Part of a small language model's weights.
Training: a variant of Muon for these matrices, 136M tokens, 8313 steps.
MLP neurons of a small language model. Each row is named by its layer, matrix (gate and up: input weights; down: output weights) and neuron, and shows model dimensions 0-159. Each number is 500 + 40 x the weight over its row's rms, rounded and kept within 0 to 999. Numbers have three digits each. A neuron's up and down rows have the sign that makes its largest values positive.
A block is one neuron, or neurons of one layer that tend to fire together. After each block is what it responds to, as a language model described it from the Wikipedia text at the highest values.

L2.gate88:519539470504522520503487544507498479532467480517542511473458513539504472533513492559506513578416500546555550495549534543540570479518502585443535418518483593581493514554501423537489480500483539517534484476475429513444586567533524509503450423438581521531465478482588558521493456481464556537483481486501476508461486468471527505521484524485495539534509525509501385496544504496509452570465527479553438439423510579476432472517557515527493465525531522463493575487474483545505559482479527
L2.up88:505553479492528591498508552497511440552420492490491482441513504585541470523503538558440530531406534507460561484502521483497551485490471531420520409531424458522453491526518467525492461471452489556498539494501501519461539508521477490512485424435590510540518486509526562535471510434472527538482457512532525492447562468458554464478474473477554485540512527444480418479545473498564453487534537508526436429446525541488440482532518576510497466543536484484412519452440476452489529545484433
L2.down88:466497513602465508466540515528458491465540489458514489617558466479494512517482468575551495422556497519517465491574509463470406503490520456551498551506473487432575501464503513473467504468517462479525467485554553502570479470520434469525537597525426575460526503509486435468557533565519455497520451513517471481589512489519448505495477499527423507452469537435473530547483495547488597484550416459502498537503533456506511481502466436461547501469508465489539447504534531468547456481493465
L2.gate129:488502534467533500578621468503515465481459490538489539520494440492467396543530517497492494533492538530461473514442487543511454508527503473455522473539520548540369450525460432479450567493517462542489490411418564485486485539485550577448498470476559495520490503467456522516526497497564524566559553460565530453447465476517565572464519503509482465537473514493579492514528537475512461481465471499513477516524466536517452500454480522449461453504459508502432574521479476549471459510453581
L2.up129:494535477478537508560614477474520481474439486548473562494560486464441455496513522504471499501488566538513516497469494530506456529542495498498504481514506509556420485490515464467486542481463471537472501421414521482485517507490546557516456419413563545521500499506489533517468527571519502583564520522549545497538466475483567554453517525500492435563532509507569442556502550501522421504456484481475497479524512501484512493464464529401450424507409503505447505554485520534434462554494620
L2.down129:473502419500494475500462507476483512527477494508520489522561577534509579482475464612548562478550565539522551477590467535489501525448516536489485508460475394529622548432516529536528484495443509556505523526554481500487547475544480461540493532498473507490504503517488497517494542573444479477436462503445454554581480532501425459518472555548529491472572523503505453521496501506529538520513466506479493497455459487482573525512449441447562526522473572538507445541541558450479514527588519
L2.gate207:496514545496530494443527471473541557479445491491491461536524586450478504565535450437392445544522522558499492511413479568491411454498446508474513502514521433478481554540557513511563495427496493479498427510516508477493473464574553544465532449436511448476534516488482525428489489470610542554517522499519563450498418434532480453504510497466550563465468518509500511486508476447467451461499519473478560518435510547510496432497556525454457519436534491498496564501464485506462514485479570
L2.up207:477525477504486492509470551555465538495535502583519494475416510517498463500460430473529469472503499477497488557479481473508514523457551476530413475465527435476490521541509447466434489507480437456516505552489462453496500503414499523492514514457469419587628491493510525542463514455542494487597548522562496509471462403438592563513509573508562492457502518492513552495504487495467498509451549499447522511469517484447443497471464528490455495469560475442497502516433495489408539573506582
L2.down207:553501521507483492506506495475528467522459520442465525497551462476514527449564537551467566521467537580485513442525515537507524576524445524499550505516402596537527485466498542521554490546483516501474492501507521519484535482581433485493507487571526575499374587498471493501587532501468511496421474480451514511499547600543470477558452419526427502533498513541470479469514506532519498527496471515537476497527477519536547488534527459530550512488443504574494431483552536436569453455519444
L2.gate345:465536505481592493477548507535482505458517536537421591530498514480482501499481496481532464421489521517517538472524514411520487524515480539430503451447483567566447514508463514528482491504540455468447481451409532507545542436466521508479497461461514475498484534524468495536479456503519544486571582551538581478463516471491515419451503521501453466494437515545544461469446563514524520467449563388505516497517568499486539511455484565510512467440547469434467456511447522467427553576513458
L2.up345:476529523484568463492512563544467461493452545568493553520524556495508521481468514449537498403501553495495538463475551393566444519529503526446551454511443503547455542467459497469544468520561468485469500449464523436537516459541507503487492430463515536451534491520491529496495467478532504461525513519521537496460502408472537437511537527546488501515435491600571529528526590530466482461433530428517543527527554505484539485454444527472510475467480480474493453515438501444410546582561481
L2.down345:523436518524476533458434424468488426527465450465555463466563510568491499491515508601502506509496535514541460486540442542493479514415495504570470538492504464491513532456554525488524558524473530542463513463601450558513543543543445532459493555527434532489525405510519493467483528417485474521430447452468491473547510543460477505485471460487541549519589501477529501512521450512522495516485504556438457463435460516402526511505479416481483524526485613536542506510506509525540505468497542
Responds to: The pipe separator in Wikipedia tables right after a name-like cell (party, team, country, place), as in Labour |, Democratic |, Memphis |.

L4.gate434:493494513382473496500500516449535487569504489488497523513539421495486467487400456488520507494521491555566522568464524451428470551463462450526472524594427473511486582522421527509525529505542505477492480541502485468505523464542556587501505551476467463515518495452500532550494516537433457532479548540492540411528530526485458459501516452466494458480474473484517434414452529511499499498518449467478560531572579509463519519563470413456526475427481430498498462529512431504490507555525460
L4.up434:462528479529516563511502442394526479504509508497469479497461564572482418531487557500481445464484478534566525534522554494472487493477531522539563507488466485521469574513496514488546522522505462426543591545500545425556469466513541484517554535442530463557466445559555526534518465537422435453452500487450464498533506459452501422501474511483483426479537445508499536442574471510529552477498554464494539490476576453485528476567581473580480539436498550513470473520470511526477544499557492
L4.down434:500465558481439517522410508546436567528519479513594524502542475511506527482539526585478511506442533466498388447445494555479557442475481518489491557538489521499466475458450506511470501450463498533479442535540488511494540525439480482497450456566506498485524540495472420498520541436526509573573459548500487528459487527530485583504563537467545527494469527549489496497511449418475526470439525469482558475491504497538508534508494465430483449431596480449460476553515511479515407571532486
Responds to: The word "and" (sometimes "or", "which", "/") joining a second item after a long noun phrase or clause, as in "Company and then", "reports and other documents".

L7.gate50:523466531521487472543519462532487502488419501479483513490472456473486584551476532510480493488494515474544433479502481488469443499398485520492508487502569465447457478498470484378578508559463509434542512433548516445470500539532578527560519479461456555481462505504494512503548438546575418503441455492437551485482513477492590512494581484509473523487484505583475500525474518478500515482543466481562487499523524442440503502556474423470399497503536518535477506612466450518558502466476510
L7.up50:462491459495550518499524555552480533522511537529471504489418494473449572488490534494408500508518514529525486471529417483503493484523440492577526452505551490505540563544532419452504488541551512443519503560503511452513423506548488571520550504452485465478531555525450475431545526495489513544545516579540597535461456490586474522618538467530516531555512502461520559517494482545548466533527587524486498475597514485454501582581483489497499488476480447486485510534532497524524512472548448
L7.down50:502459510451453477500473451441532514473470507552507520504554555461531426474505483538529482522462522499443527551496579524458553492535475495414469503503444509489480461513414526628462556433442410567511489554487485571488526466479477498477482499521554543532483456445576457549518556478464514478529570479520398499492499578468497499477451511521527495501510536490471433500482511528436544482543536450519454497486462505534519435480586494492607511512503508456484509435502530443470521538452494
L7.gate61:463563550517505468537515498507487534507414472510489497447524543509417533503492534553532535543440579532565443521450474453452508448502456515478508453518490568493504466469426442483470483543413467500547484518482573460540557506438548502508456418482554549440487487512473501533532369525499492559484453505520532570504572501553543466474554480474552529551500515511476466567484449498519500422515495502420542420538537509453462463492535471496520477538453522476483486470498500439445522489497549
L7.up61:466499504476478504478523494541481473488531459485409543537475452538431505444509510509529502398530496492575475547505506435508447477570480576485516456587513551491433473484503494466456443577520538481537471531549546442518534518464598535481483503494524478513499426598524467490524550480563580443529488416489478524457465429496548530504527529504492472533547383472544482530528501500539487530504491498514561526454494474511494556488521482495426534552502560491474513457432498554564480450492531
L7.down61:514471467442494526496493438480488516502458519533528497511449468479604449506531530494492466582507565532428542445510498560502545528499511467526486517486485416474514510545433481554508545356543470543468525479427450526481442519485357478549516497567462485518504479425489481573521539493493463472505564547493511470475487557529477530497501458491484590428510528508442473477446494564464562521505536475545429524507447447513503533521498471525497484476499450486516490564539453463536492489459475
L7.gate131:468538551471508428587510509601583480453448518510510510490474582446536557494569450504564508440526530418524434487537509513445546459534493498491448517474521535527496527513464453473449532471538471513415483573527481476459498538573536500504535460589468552425503482530453473492458515538483522487506463538500534513486510501485519488485500530531500449445517443453565432484498447513522441539557546507537423497480541539472427542416573490512478538541501525540508482501486476457541545453531474
L7.up131:543485504461508514572493461480571445493486500552509499467541508476516547426550579514473433482490501455520429513445485532463441439460505548502449554523471456558514508518473497474530510542515488512447480503524476486471490536518470537435476451486467537490446543471473481461472483461541576514557523457531412435470449488510496477485506480484562616536528487566493494581506502517533527437493454530399482428555554469560553565519408517498474446525535495521482512476477562516484480401496480
L7.down131:498461498476536510459475451456449533494450475489464438538422404544504449543456460484474523502468436579465564500479512491562525555477516527532483485540473494531517479491525502564487531424474470461603531483495580483429511445398509497513490621519527476473445507473536542514543512481510449490469484582481545524466518504508483532522530501591545526541532551535456503478461476499444518535550503491561551540521430460469493508505546539550553474484444477489505566540517501503423494571527504
L7.gate364:484486403537489466444496518504483542477500486460498427586525485513530479544502470513451453448575533542506475474416468445483541525490521469499576512503493494515469524499438483536532473588471526467545549533513510520653465453537460466519509516472505592486532455476444472491457530460504514539471511489502528496550443469483456442465514498562498497428469553525501503595546488555485523471585467512433557536533579471527472486516497473457502511526469455509465494569560462498529456505467432
L7.up364:494529491528564541460474454454524521525478431501513475482494542479468519476539511583536476446422500527463458502469445518541467506483591525528592547398483525482472545517475472543518456538454492487547411526493521525471423442460501516504574493487511530506538469543404466492486544500551516556493535478498519513479550478461495499489485488547595438462567470514488500479432550418464494485435555442519529507489468472413561444507537509465544587531478539482510477480457552461481543487531472
L7.down364:505493538476486467488539540443492490487429527552465548560486475490478515476447523482499456574419475416473524546449549563526477489515482551496459422572507532520543487500480467559507578450530422513483490537501401558422531528437547558514436494474472516479559472490545448489501522508514508521495494568551491468472480555469533547439524476401482518570495478503515469514480440499464501547494503584522438524529536522606553493510481529485425425452551454489491489463510496506471475488476486
Responds to: Pipe separators in Wikipedia tables just after a number, mostly near the end of stats rows, e.g. "| 0 |", "| 25 |"; also scattered non-Latin name pieces.

L2.gate171:538563450565467493442455502442501555425464514560481500483479404489470526526458544540513453378524467568477535484509490536476516529501460508452524559463499466471559452564490552511484509487452582462499515533517473539601503485460574526482442546533516552465539492533534512502510534545457536500530469508477485479548572559482548513470541410482532454447441494519524510495463521506467511559516502441475503506532497489477533435503515412522598508499503546502532447534440498548536567499538501
L2.up171:530550471529432541458479492465527556509449547520472460459507454495469493550511529510456440402488479535536494475475484536517571507503479505541522527497536538428500447572513473525420547479470567435451567540567532511565522511473628531481480530561524545494547486496507463498492520507414528449559484446450496548472490569478512495470536463516516532474420445473550510511495548484485450586455466435477524497494515527426488405503527458494558492507508528493468452531439473528507505465560490
L2.down171:490456506454531529522534474472487404587545478492508531594452537487479490449534502455487470590478538460545459515527503489512506512504528507553472521531454473501387485454510488479492508536533469557503494421463489501456477521596439445504521473412460410539464521553456494464489536512543451581479499444509545492411422448496450502564470528475504521545528485449509451465518450525481515461437537480496495462521502507565540575508483500551495499494507401508504502471538574477463501525514541
L2.gate269:488530486426433437439543534595459468469476426487496546478504432489493526575498489570495519556496506501505502573479485542464498475444576520532511475503496550479549508441527511460482445494547526527500522628480508522465564452520496389556493540468502506499515577514525516493528519410479555470504466488631518523462538497518473504564436547481532489448545517482451476456491487515455515550527451492466492495451440576499548492466505582531526529526489488488508503527486527501460529541544515
L2.up269:404524450499446464461514569531528503527493449560543523492585441548481448510482532566544562483551503519513525524502491572518473472518518495530474493492479499473509465452564489468480474494563483451456486561454517526438521533487542417543503472513483503467566566436497526472515543511460514461480432389587435505461523495530462549516500535499512519432477486477522450516499513523496501536501478541501510534479493561470530498510439530412445525513536475569552467525390467552471495541463598
L2.down269:580474527536533523613462439391482496482533535510495511584514542493559487451537506474460484499504528468481465486522515414505504536553541457457466519562488506540489501497520466514527506494407482502504469391532444468520454533492482567416519537504530523540481454480504516494448506564545493504522528552424500477515450458492527455454550409528457512553460523492458542442524499477526560436473546512488496507509549424571454470527453442505532464465505524472475519476535521474513469414498430
L2.gate277:447578539469471531447540500475494507501447522528514510483570449498537506529546485512436476539544463483537503504484463388514442546487543532503408462521458556522494467453482567488521512523474521518515509478552490491464546485534475454512453479453425470525489549477474568496458467488448408473497537490486483474481583497521531488496471477470535493463563479502468526513567548508495492509527520465498587597472431642527520482464491517499568519520516567486458405528549556556514552473534514
L2.up277:461573468509416482429548487448482501515442535546500490467547441498484517551547473460455512548553480509535464562482508406519443519505496528555427428508498549530468488493483551481510486544503530478519467505578459512485557481539485527542483523504445482510520569495474553453462506498454456506495525413542471486480587415494521516454461447460524490503532471514482496520568544507515514579534513464568550569511461555532545461448461511496540573537526533510459385528536545561513463483548520
L2.down277:544479424534472455514444570503478545502568501501527489510443537537481491486517518520542489458474531540445485480539590547467526503489470430533553484497554460508473551516519418518454454538560464514506468551481490506531469569491481495483543560570548537490522498481510471524582500497562535524452490499509528482540432491511519534463553503551457503527402504486522476504475487497538517497427513541489476394485544444505529510479528469480383443455481434513525568466413467498542444588452550
L2.gate292:510503521474468535511446516543483557493509452474469448515489519464470559498528483478502487496479470533580533479468511535513512529441509513503458514536527587490484553567491506555572525483467487539527575467489547545510477501482557438551415491467424533469526470516544454537454501405545543507454550475542547603565477483543525459451572435519543477469468445467459562416519562520496397520549566499513544464527500506428534503542528446513484502516515454465485483548547522535495524579476504
L2.up292:444477509544518540541531485490500421509507541518474451507580560499468494480503518593564434525553482453547515469536464437511535473531453508538496531494490579514483462455507490481524464516435467474439458476506510491535541470476511493468466524466500539476574406502594509484533458489507425456501566510495453477542472481514552507517556466532467512505476454501500530490506544458487467565488529509557498423467511420495465479459470482573516539497497625558503441480555376439507554512460496
L2.down292:534532480537482526529486482483539589512501527527528520525493358541459499500564480456492472457562531518429451508484482521502477467471465493486514408554501395526461535521484504438489483524497532563521506476471540517523444491532438506492571500531520470443426543458429491547480476575504516526499442511477481473464563495442509494492513535434527481564543592475486477465511483568441543437460464526481549561488494514540555509476543454465532495472497463419502505470411526536507483449552440
Responds to: Fires on relative or clause-linking "which" and "that" after a noun or comma, such as "during which", "some of which", "believes that".

L4.gate0:521515547605549448487482445548460547491439442398459542537506523458576495509446583572486467492484553525494586494565527496480500454514442456498549532507483431432499475425494501493465541454529476448523520529528495463450486451546510473448460499438464497477489449483519556497530510482503602527509488524501538512425614539538507517505485514527551477447530512489564456515479510489479480527457539484514529467543490525604562468532544485529553486498497518481494479505415537498528505513448476
L4.up0:531447525487500574548530491511588499470464520522534542433442546470512487498422507505586434473502542496468489529446530525533453527492479513485565453486507497505396455456545521438482478420534481491521546485485560496563491523483516517519525530504544457513519520568511557458475484509475527478548483465488546582448493491416483499453443544496469460614434483509491509499575402480527407523458473478522559487546505481553479499507499498541436431513497497472499505435455525563434536483497513
L4.down0:476516419533561497481422453520501536528498437395498466548504474570545571478484558511511479463541514511501583535587489513481545503524436476494493510506504471462516498492491470531423538487500509459521517550602407430450515505515484532467409466461455542489462445464554495501536418472490540491529492521552484434494547458548506493498566515472569457449487551503483489519474544459496547466445520446521480420515400525489511539492515450526496517482506534477475435518473515472563443455494518
Responds to: The pipe " |" dividing cells within a row of flattened Wikipedia tables, mid-row after a value, as in vote counts, sports statistics and tracklists.

L7.gate16:528477556469481527509533417454499492525546492491416619481471606489471518542534494443488531504546544542565440472537493501520568495428419436509565457415507608463508505546486505525540543464498471562495480551533483474521447562463491446510520540524581482485563509501534543497590457499509510427485484503516502420471545495510528490501523508466511482475552524508536511491557519476517497513513538531505525419556479439401507566473496491507532459472496535524504497495447479516521513441462488
L7.up16:497518563472539471483460504570569388512504491530478429474493400570575493488465535464512529445569503526441523485484518520446442455496502499517470489485469480533514449506535453490488570573487490536450532573452533552541462517480514474476500487502516521496490543588556500564575537530593501548516519508473510544490471480473473474484537530460519457503458531539556493518464478528470497478403493488540476428553581404519543545473511492465543506489432449464527538510461469512484471485573537
L7.down16:516488497560441456541496489541414562532510559488523438481503420516488480408431516473542567418470455489519538425449472512468507517515540501530484451503471498501564556456586571491418468460440509430547508498452481497498488507484508577500418498506458552524514526518446455452406567468517531542507532458476469575491493536570487506481466548517460457529494426453441505531442480463470447502512483479540534575495451547516495545487467494508443486477467511466479485499532538488497561489516526
L7.gate133:526595560488435429492522511464507455518505528489487502586515520424495580492509550484541468508495502517454465471547546460519478466500498522441518530458454542502547468562432437521540513499485488419507457480467533493534457549611578474551458457421496461506481514404478494517507461476518499475501486455525559524510445477506510509533494477463535474451432526524511595501436469490481512453517506507519543526540558501454467508509507496490494488532447473476361531445527524434457550523571512
L7.up133:467497480476474569559497460575531526477465435594459558540447513550456586534542526522473490501529515505390449549508463475473450473485446548579526488531554479485497487554518465539459474560518555471488489542466514502516506518518524549490499480474544515472502441494540436505548481455441435501515398502499563541426480514450573471478542467534523511491500517490579484527483474497576533497487526439584456549546573530542456485510536561501497487544507466568491500558542519514549467516524464
L7.down133:517397515475576484523423494525421495499464509475561481509496488538500426525480583566493486481478486461448560496446498486513556522547446433505500504558502542464464556508520529485506517458444520532579572523494510471508475453445495533506513514459475526549472434591467508530539556446579505474480556559560472519456513501533476571489550552456507499511419543512493510505574520523440478530490548493483485458556460492580548517483448517501546487493537534458606478515416541505517515483472495
L7.gate193:429622551528552447493548467479498469515487538482465585537465535428421488509496471469557465488520486594499515490529435534540517525467505541487528485548557534464517492424527534475491490585500503480605518510582577504511547475521470469453487544497487567550495498550523521540429526508474520451443474500538490508504475449486583528462523548476580509549520471462466527522426487538523520546522512476522431549555474510464478529555549530519519470509478489573470553550484464469487521450483532
L7.up193:555598558516570523497508532444490419552473495532489563469480462492561541483501512560493473515507537508519559578511434440405559474517451518528595498449567547483525507536518502502519448469521499440481535556556590526507581483508529469524533452559498536519537472501519478466464532440466535450473496480542502474442562452510560429480587466523539512514505470510578481462504472555548499574502535517531499548483459452445447476493535552477526467482453528518496529513544482504501519514472450
L7.down193:503476509455485498520502505577442465450420526487509404548439492492529507497518496509549527486477500543435425507567566477572503502492513474511435497510527468490508568533451469530478587474538488545491499523414477550489417499473458465576508529557456511536508425498529510527624552496564482574513496499477466491515406528487454502520454501500486610483470549548445532543493534465494482556515451484498563464498456517538497494519498448556523508442524502459535548496454557513501496471503569
L7.gate248:500498554527437513530541538439493441516442545553567512551471431455495505516475517527514515555495429522510519537500502502470513503512489522460516503579543509558518550522461512522488483467530515479549567529481601471448418511510599467517488539546469598474475445457500498492502480489472454491469493486480513552461560493458504447574493419562449428493536495536438516455576481519490514502456562454530560515459419496514479520521467495513540555505424493478450466535506430496513552472401537
L7.up248:487455561501546461487486552545511409550501522519495498507545524450399498536454495469501504487532530512495529502463540423531493513503502518476455593497465532498482551542457470440503506541538514449460526515517610497453498490524542455502492490493583481536486519541516431421535528536472488470476463493537567470558536494449521524534412471534447411471490500464494560483435479508609522478503475541499536445512446525528474525493487523510508506527559454551483521410430478487463508418411462
L7.down248:548497441486398520503542494493512518543478471429488466438486443543526563488525483495459500562488539532580551509499562494423484534513482461536473454607462522493571478502482530478513521466496461508486523511508484469535469508567454498572448528522443589499549439527516480487472514508523539440501569498538422535536443566541528522482521494440508531445502526483540496538504527498474508610398506459547492476442505484465435507448494435476548512492480550461516466506527565477529458547574475
Responds to: Decimal points inside numbers in Wikipedia data tables, especially election vote percentages (24.5, 92.4), race times and coordinates, plus some brackets and pipes after figures.

L2.gate209:513543517465531493427506542445511505548453518552569540476521502506472505557474497502520529546423408551511526558420547503497463517565408515480507500489504472462504460501464519496497542548503531454508438484523495583485469444533525478517555520569500466503499430463475489586513513494510583452448547463559574447535512510555477533514512469525492522455424443442527487441549492480530464475439479525511556540506563532537468492532444428451481466435541515450484554455448473477506552557532546
L2.up209:502498494459546507476501522505501534533441457553515496532524513484550476455505420491506477445430504498530464495545561533491522467501487517462438526458561435486469509561494544446433454471566522499431482494545477425477480507533411484447470490558459477537502517493442501403548618525464491523459469476461544474575509488512424503596530539539546521501452583519525545506474493516494543514432548515606576524529543455558492537523549452476485441502515499534543518481502512515530499523479445
L2.down209:529517520473443518534503487492525471451522489459503555456499496526438537530440412478519561543513438527477530519421480500511473566526540481510527490544432557499554537511514456525579548506434524507582465507438511562462546459494576507527568560528506557482560470507549514573454416441506552445507514553473481510511481475472595480480477457421486515471541412500477433459569512510463426536526466512443495472538526558492466495457500559497488541472515517429503502491457498509470493520565483
L2.gate250:494524519495461550484486456514526485492472419486541568484466513515511539489500447474475535539533447517493488470506547509429484516524589473544463444516537437516551545535488376530518522482533526438515492468556462457555454550445518442476491503538452544500474498488432539518418513480537495558467487517494436483491498492583467501515471477536514459489541509586462474445480564512480424451527522538471539519533445424451511515545465554485409486504469477529513458513489528625443550560484540
L2.up250:579552512495454461488553476453514517492525494478508436523553571516522501471529494502500465444509481543527499483565504534534572543483483502593496573527539515561470555499534482498501489482486552473499488443455476484518484579512445560482516523453532506545489493458470493480528462564564456449485537508473453481451499456506432482481561463451476559545520511449476535443611529488522544478485567513457472566498569446501491515519494487527427586514567529581453453498540471577513491464421425
L2.down250:460503500524590533584478483512508505470499463504528535464462438492523522509482490542554492506347544487490518499485496447482448469536492499498466466473508459447546474549458466513481495555540477534461492538562489500489474424451526473510490489524467509522482504528481497570477532462433543522533483512512525545518496516436526478494442516576452447445512539583510442544477458469463500526467421572477540493499437537523578489515534514488510483509437525442565521477480437449426500573628556
L2.gate255:485519531486549542557481506540480470567470505491480474521513567493500457490584541517476413447491454524455453536576547450487525480554461555540487517458494518522477458502513504484443496569542505601472411480539433442464488531443551525524590483546473545475553493510410465435518422474437486492492566513482465484470636538491468542485503509519475573539517475549515537483507478530452474511484465537534500511536499467548425470520524494520526536550508560475479499520517498445520506576466521
L2.up255:559465540495466541470478469472487524551553503503491520578478477447527521491438485513497502523443505464450425507462539465566546525475517501607535524466482497427527506502517491561518523525511464523402527538435489506435469496501477469524480527466521523506491451512495446407486486538497437523424447492444438545538459512485522450496421468418492474485470494531468527543501422560482438506502423523502570474557565480543486507555524548505483522561471494580596545537470413505492503470521493
L2.down255:475511537513560471475516538526501472483422470459484502427531532538482482549508546601498478474590471515556508448546435534467504515517441485436484482501512455542463517502499519446439471496451495483570453514492552488491506484470573550491578493519510496511514482508506522491532532443528469498558554501560534484474544495515489557497605477572454502515516539528504507476541553446550536511526564515512455450465414527491486460416432437484533555465568520489391452461579560522466501540520507
L2.gate287:479483490538480452527543406493491480535607549557490446496462446476516509476475465481511427537490482460417478483496513513525543604514533482571521475475507534492534475518516567483458461584474491507525472481528481436464496520464469540442518467455487543534483469480494495456493452524564483464517562493394466546485528502522526522546520519457502527561539535500539496496535454512437551515516520490471495469484491509562496542507544569547543517513579611553475580500424458545494494496613470
L2.up287:496538508498560451504526448532450513547560487583468516460456478490446499480507529562501507499478491487390532530507485431522479576526575484519524501424512500478507463480534494519493489584486452533475524492490488507558525481536423501447576510473469466548476531451497452464488570538494486497504477547444472564525462560573488458536524527390527490501534483494533453427543482556460546571504526518483493531505527470485507591470515543509498493509534582516437533473463480571596423493563507
L2.down287:519526536494493516544426554507496517461382500440469556523551562506541465537514514484482509495534456539576508544513499522504480465488419499475473480498497452524440560469431414529497495428547514464454490492477541547501527494458572479605455525518517525489495530503535486537531502465397484497502487484535477462473516496485450460423524514575483475495453451484480545553468515504523455473540515511507546434531507462471455438494478469447489500498434387489587433543572544468465511478453548
Responds to: Mostly "He" opening a new sentence or clause in biographies (He was born, He had one son, he stumbled); also "He" word-starts (Hebei, Heidegger) and "in".

L7.gate40:524520528495462529539456482544485522529452507422574484504434450454482477507488419505454563454507452532551479549453521506569437540491391479475488512477549478529493526493443566455521504507563488511488517488537451482540493510530499474460547596523519500497526495514424466613538500416546488584542495529461494544455398480530553551490515481563485562489548518541526553493466464494481567484490444439528547457501499526451515518489515452544507498510501458560494473516516443466540477529570456
L7.up40:516609497443477554481481571514472469504492466453499489530498486492490555540494477439443492542451487520518506433512476445497474541565514440509520499551552524457554509472529518528493540500466418476524536489465547505524496502541538566568530417540562454491531543548477492493510443505458451506462478542526467528526518440455433528459463484444461457487499483494472424500595451430524490562561526528463506563579434467555492470474426523470470440560480502475536436475417489514444515457495523
L7.down40:491503520494541499558459498487495488565434504460510548441432461502452523494504418543445562480521461508522564525466447505499479517546509439478454475441498490565507461502476562495502552457470485532487527522535510496482503533482498455507431575474471564528531440577496566548518537449518514562562495565502495478445376442494556532467534520545515584489568503559480542553451449502448528524508436463514515433479477514415549520439537468532491460470511545552540498503552509489565472532534499
L7.gate124:548455520531549525543520487514486389476515524502518548517538512494411557567429440496452510510503504462544473525484523526508466487504486419466538465481491545536494554505387516564533471476503526558493463515470450470529454476508561511506499589451595483546533518487482471513499462448516497585530473462490456468454489535455518507472535539529528503492496473543443547498507476465504468505556478442490484516504467528539482577499490498547480461546477490497513372500622407472466492504555440
L7.up124:542543606476539565522457550443478425480518475481559504551443463551560537542476447520453423534528485512510510480485550535536479519488446448530441538513553484517526545464487495500550492521468434540508514496490481578505408514540467492550509544467493490470502527535564503469506505400556452514522512552520484498411504440471535534477540447500477575462540483488465474516562522519416497492545517450501507538572526503488480468488545483592527508538533561479550389502558474478513473506479480
L7.down124:512432515575480535525453544537465466537429575506493547527488538464514546480407461536482554518525506507483495550495524541477494499425571447495561433467494476568487522498453489577504477530499451470487539531501445442514465485479577477510480540483568562551554461379481554493536479516517518545557531532468471423507470475487512550521531538503510500512544466446466507541490487467534518484556473527448513498569494424515530540521495484445461466552459449511477402528588463472475436521521512
L7.gate391:484526477491511490540505545564544556459520417433515569456549466498486461559527456444485455512456429438513423442527518543537432532441586507455495509483517490453471487528491575604509500438469475588462529533506526504494464566490515477476538550584481494498476462505523500452568505482501484515523472501463504492438489419455502499534528560563509468519504425486493506476507438512477471445496461492429518465464415564533400500533447520480495514516466452518501503575531492522508505540519549
L7.up391:516518513470445489560517438501504477476463547545508484539537526529516513534444472529483534539417532483561582506497489503487449521509541574462504518425503516502494427558497467509454423439496478541428483500486492550449455563480444489512511513533528535487516518541505511504579552508525477508511514568424583530537494390547501490446532514520483465471543540566515564489508530529496578483508502498506468496435575475561479578536507456519528468540464443527517518457455427379487467496561494
L7.down391:515490527502505549527534499488537475515473512532449519519464470513523520473520532428529523485454448468458466480442548484565519388445417462556502522549488525592526498493429491473474534568462490539597590496418528525484570503464505471499503476470492480548532510544500454431465451512490542514437553470574498466542535526542490482456504445488466543556493525517474485476514394459470549531447452624477494460470506467569515506474510548463489501549524516445521499442513454487446481518489469
L7.gate431:504490508581452428492589527435492516543502600493583486530447465475453543415488468593511514536534480553425485507497495486403509440481518416525459484473518453478426427513473511452517525521456501496451536458476552523490479566515522529454493434571508522506497543490512485521511538484486507514470556464513478535437495427503495523434549482501458537528549511499442524507541408552474500485567499484541533481499557500519483507511549483415502499499463524496545442491453478426474493567539522
L7.up431:453525496516470489512434500471515436510524439461495457465473486517496441560504467506485508494446528527419563451479509499486467505468467493505413527502499407473439502566477486449512549515525518470599440479536501565460517542511493591469475511494514523566549525495523483451533552514519434486466562541514574506479467458516552537477459559511473565530522485487456571563517528521485472472546515495519568467469536416516474534497499494592516546560522520407476433501451470431420492535557476
L7.down431:488474474582504520500518532556498546539515556494556562537492536554483578521459465523462511503548553485526576512450471509547462570449500480496530525540494549436485522395503552611508436419474526583469583517572521512578547471446455451489503442494514471477553488513452476496490474481498486495567520488508403510504524482502476447544488474438492458483516545539531483492550474474458555467527529484450532512538490516446528429500485429452434464502470477464462498534486534488532511530432537
Responds to: Subject pronouns and relatives opening a new clause, right before its verb, often after when/where or a comma: he, which, they.